MLP neurons of a small language model. Each row is named by its layer, matrix (gate and up: input weights; down: output weights) and neuron, and shows model dimensions 0-191. Each number is 128 + 24 x the weight over its row's rms, rounded and kept within 0 to 255. Numbers have three digits each. A neuron's up and down rows have the sign that makes its largest values positive.
After each neuron's rows is what it responds to, as a language model described it from the Wikipedia text at the highest values.

L6.gate168:089142104123121129117154129152150124106115151114158133119174153110130114083112106156139127164116141074085151102123139095103125116119156144092139120105106114160121139100163091163113129148111088128116161150103094149113140102166117121126090145163135092138113126144127117134132116108137137107118170123173132104100135161146120149121110173090119095145149146107140142097110150096126075147110132083146125128127096136124170117147139135105148194142172156125143137105120092135127132132118144114125103109140157109077093136118167108139118158147208148151116110122101115127164108165141131186
L6.up168:120114130169118111118149156090099118147120192157123097086076135090139106143167119123170131151149121150090152144148136104143107190110118146204133133113102086093101106111130123136131145115116096143109111107131131175120150106120167161125117125165150150133109160141190109162139120143106095131174117147129126102135116159191127120136101131143129144144118108109107116134136138099170109119099121153126128142111135121075122142104156142134092109142144124154122115096158122088127132124143099134136184126161113168103159158102123150129135117124114108118108129113085109130127138112152179136
L6.down168:168089106105103096144137175137140110164127103106132108140156121179085154139117146133098133133179117131127129139122168144175148131116139109145140099173175134112147131180095156125118121095152112135125135158161176093120100120146096118120141153129118153097150110106089105105169156147125113121108117131115098149159184085111061119125138119132141125147124135164139124114119155147102127108146191144169111127108132129164130152164108116142104118141126094085122101148097111166108102113146104146083141127090126081129145150109102104135125108140138171133137119104152120108100109118115120118
Description: Table-start cells and "the". Fires on "the" after of/after/ended in sports and career narratives, on first cells of wiki tables (Quarter, Title, row numbers), and on compound hyphens (first-class, two-door).

L2.gate263:157116133076138119118135156161109114136170121085092127124114170116071133181151101159126167105148106145115145118099123163128082157177161114149109158136156115100164127123133131152124119147141156142115112128110130147123140111143086135102091121113116174138160121127108122142107172149143128064101117150121119110123150166120195155091140142175134131146163122136137104142129101119143123069140159161136116121134178096141109102106154135136080155099146128114136132118071098146168132159102164124136121150122104116123172128116107104138131142142130117153103136106092137130148109127148113108
L2.up263:152130126087135155129151123135116140110159116130117090128115224123106139092148089186115144097118089111097142155093111135144088180181185151151147139102136119128125118129112120159134087131130157139112133152130144158132115099143074131117100110092116174130124123109113121125089129118142144107116128145112115111156150140137166163103120169147137120180155143129137114111124141148130150100132144162130121117145173113110125088105140137160096167120154141135132142175113056129140109144122157128124132143145096138133151125083068105142135169147133132123128120121161118107152157123125140115
L2.down263:119114108085098111132141128160144124132106111154106120129116172101154120117129120134120126124144160121098115137119156106093121148132159179101169130104157112110115156127033130143117101141126157137097175141165125140140104120133114120139132129056159128129104099130080139125117122086129089169120092134128114134189141128143084170152124138098146096138125141126136122102127160143131136102150151169115161094101097091133134097117108145194141138111162141143144134152125088121133124123139144132124105114174141126114146133099121136143177160162085161133117146100159119091144147122148134155
Description: Sentence-initial prepositions. Capitalized prepositions opening a sentence or line, mostly before dates or times: On 22 September, In 1952, After several attempts; also out, along, $.

L2.gate51:094114115136152083129140118177122102118120152152140162174152135132148098122096075130122154143154131137129124133160129108104127101113121074129096107124175102128130153086128108104138070160201120104113152112100143158117102114127106089120097125140148122108106130122159145114127099105160129120107125129126134117118141095109131195093124095145135138087130133122131150104099133123123131144140159105128130140122158053134140103143157156114126135093093087118136119151147138179126105115132154134138120109145100117146081143125150153143147124090144126127068100103086142084115147154123086112
L2.up51:188125113069129138136151123150116115147123086130135128116138166104131154095215111136143130142137106167107154117146109116140102165162081159125099081118122141142136131093122151154119153131103117186113165149116140115133112143134130173131092125129123176174112120087161094138128092137098160113149149098144138140140105127145128129138113137143140133140086158144114105095148134129106142098112141124139132116093095173085140101084083125130102127135165145115151104155117140120141120096140104113146126135142142102112164128094116078114126093067114126138151151111111107125146096109146136153
L2.down51:155140120098116126136103163140146155097092125113117095122118138142110137110142123141118114078087134142089126135170103129129119188163152156159123106132105110130085137089135155147082127148109105168114121137141166103140129161100126159152112131115138182144164104106166103144104093115126170145186144168123145151044113140133093141137132101118126146143114179136123084134148152127159163129162119105190154145129138171104141141144126121128142150137141144120121133147110119130161145120131141127098144121116116125149081135099096098134162101124103159159141085136139156132139152139152105156
Description: Quantity and count words. Number words and quantifiers that start a noun phrase, often at a sentence or table-cell start, e.g. Three days later, two variants, all, between.

L2.gate133:164128126104104143117137128138118105122129142163154145094111118136147140144111147118135123164120121133135133165121138114151136150112097132097163190189106101120118112128131127114151151102121102097138086139103107156142153089109117100122113124133130113120140129149111106152107081162119124087121118164119119125104085131142136120134133131098096125159121127147150200139119120167117189137153118127146145128113128110118111081141141131125159130132143173202108076124137120071118124097152141143138116145125183136135167128138154144095102104120125127184071083084126142161155094139151139163
L2.up133:157151139124082143119134108141169133113149090160160135133156140109153105098139143100156137162093095137110154172130126135121161134155087167128126122165124136130107086115089144156157140093090136098128124142167107159145107114123106091166104110110161110147112134136101118143122101113123099133129125128101119132161121133155152109135132107144169127132071104102122153140173138156149146142144141125127122068116135112141124123123205187119119148139170162124140148111166118135100084094159157132081139165132132131096171103125171133133125121141112142163118134108139164146122106080148119138
L2.down133:133146170097144112135148092165139105092147086106123103140144148100141133111166118159130124102136127125109121090155148126143153125128109146113119081100137100104120134140113125152136131088134146138102157120203139158120144170141138155158104154167131128138072142113109140163115126087122100165152114083151120117128150121109136108112109115194170141124151107107104084135152116142124142130168132153097101120142124130167168130121152149108142116112125129049137148121146145127110120088125123124103107139109083128105122120145147100171152129128112085121163159144105121097102139095149108067
Description: Qualifying, contrastive adverbs. Hedging or emphasizing adverbs within descriptive prose (rather, particularly, especially, even, sometimes, just); weaker on name fragments (Walsh, Sándor) and closing quotes or brackets.

L5.gate215:134091142108131143145121152114153137150114130157156133157092127134148120128107116138119122126127141084141103124140128099125123104123079120128102136152144108115128147137153143135143119144145109096147115157082102145130149106160101191114147109138135122070111127100153172109145104146132138095112130135133176095088123141146155108119113155128117171133146127130134194106107103151126112120145119162165155132093097149115141138121122124116149078181123153127145129143126117124171128179099147082139141108131139087068178095146130122111104148085163126143176170135090178110115099184135121134
L5.up215:142150110091127123107103124140088122133119139104178155107128151083144114158170134129130155145139135124103128109087165114135116114152070147127147083181157104154108158162148079110098128141137085108106114167101094179126112108129152143162127121130144110136158119172121094126116129081136142100103108141125126133103166134159093124158120136109129124153092142138140133192079134094093126136130111090119143159098105115066176129095158163123114128158125147130125124112143160129121119146108152130116136120142141103104147132112119128103123152114185118191143138147111142125113120126120157158
L5.down215:125111131102166142123110157132100121085087129132115119112105129099102141075167138108142114117153131160124139169132162110153165136168096126122118100095082114077104176140155108109124134099115136148137138140107149112141091104103112099155137147117143150173122147143105164165108115134107109100127129127108140138091177121131171125140119141172168159126135133086153125109118121153143136148127112171146120142177139133124140107154153114084160131153113106098097129126110079105158127090070147165165142114121115134138141122153120119105118156122135121073132125139087112121113105150194116098
Description: Partitive "of" after quantifiers. Mostly "of" right after one, some, all, most in partitive phrases (one of the, all of which), plus weaker scattered word pieces and table pipes.

L6.gate288:142110086102190133148139116130146133181082137147157121120129139128139127137157121153119166149146101150132166149117163112150149108082152136152105149169101106173099138130147105130100135163117114102145118153128136159086145126114103119130094121157128088147155125148128126130130081171087143081078111132122116087089084085110150106146124114138119141115127144156111138140128125120152156168142123104100120185105090108099118140098126157123117097072135120130133081123105116108146122114124151117159159182107117113127185141094107122135152133117154108085110161132107139156138132135143132107
L6.up288:136128123115125125120107090129106143123154120136148132136116132123129104092113111155126171172133088133114161140096166107153162089111131160175120158146161116164142102127108158135113152150099135115137125071084129123112130127135089132194142121173146130154149117116175097130102122135130108111134121140117090116112104107078124132152156136119134128113119130097120108146171102155126198117162115107129106091086099116128115121146157205141098087077154121081167103136128152117132124131132108129116150147100093100158129117140111158131123138142119171093106125114118156160119153103157148153
L6.down288:096124125135105103107083088120124086114155119113104135130129122127129144142137103122119161108190112118100089108119100112104142120154122130141168122112150183110145129156037128142134157122148106139100154119118110118101145117116121114147102136109133148142156091147171137128120129119116088130173104139148134146146141150144053146119119131104127130108074131129105163150100096147106103082165158127077129107129124141128105139154182133101155166148149143121155130151155153096120155187151127143087132148138103153118130104172145148140087148136127142149140134148153124112098116122139121167
Description: Adverbs and discourse connectives. Adverbs and connective words opening a clause or phrase, often after a comma or preposition, such as almost, then, often, also, additionally.

L5.gate9:132106170111118159172136133086134117123094128098095121082143128155141159145058132119088115083140111118131140136162123147169119140086101101168124163128183123140121130127137124145128132180131143093128139116152145133122154114158151127163146078128142138150135124132111121085155144129137145153147105112164138115133188141126129133133126136120099170081127124124151107108158113123139137120103142136130121107143060157128166145147094100118127098095081155096125094102062130120134146124110132145123136145096114085119135102145133129140103136165181121106120139118104132148105129187152135094
L5.up9:099159141144153149146116121125108171098135124101156143108180106161104117136130128090146125113114118131065142149106132149139170133099106120161108140144152134151161159117115126164117153125173111136104102106132115127164157155147117117135135135143112103100145108141094122108116120094142142061091114086169059109134123109100122126160153123159105132149122102127120160140155135171147179139135137119092087109120117088150133098133144183149090151105130099112139084152110093115119150096137139120121157113143143098126128149118111159119162137123081082092113084111115158164124109134119127136
L5.down9:138133136127130096150132127154104120094151128101076121124109164125128129095123098140125153139167124209088139149138142142146142137114102124133082198116094132130094148136167109106139105156139117109122126118140149146121109139101157187132149150140109119127121137150128157116153167122127102096101125112152130146094157164134087117164121140151137160124071134104141090131131106132160180114171168113128131127113140096089110149167131163096088196092154108099092120143071133123140163141145111136123125166116118137119127123125116126132113167140145142099128122119075150113133107130124116121
Description: Reporting-verb complement introducer. The word that after reporting or claim verbs (stated that, noted that, wrote that), plus the verb-ending s in phrases like confirms, demonstrates.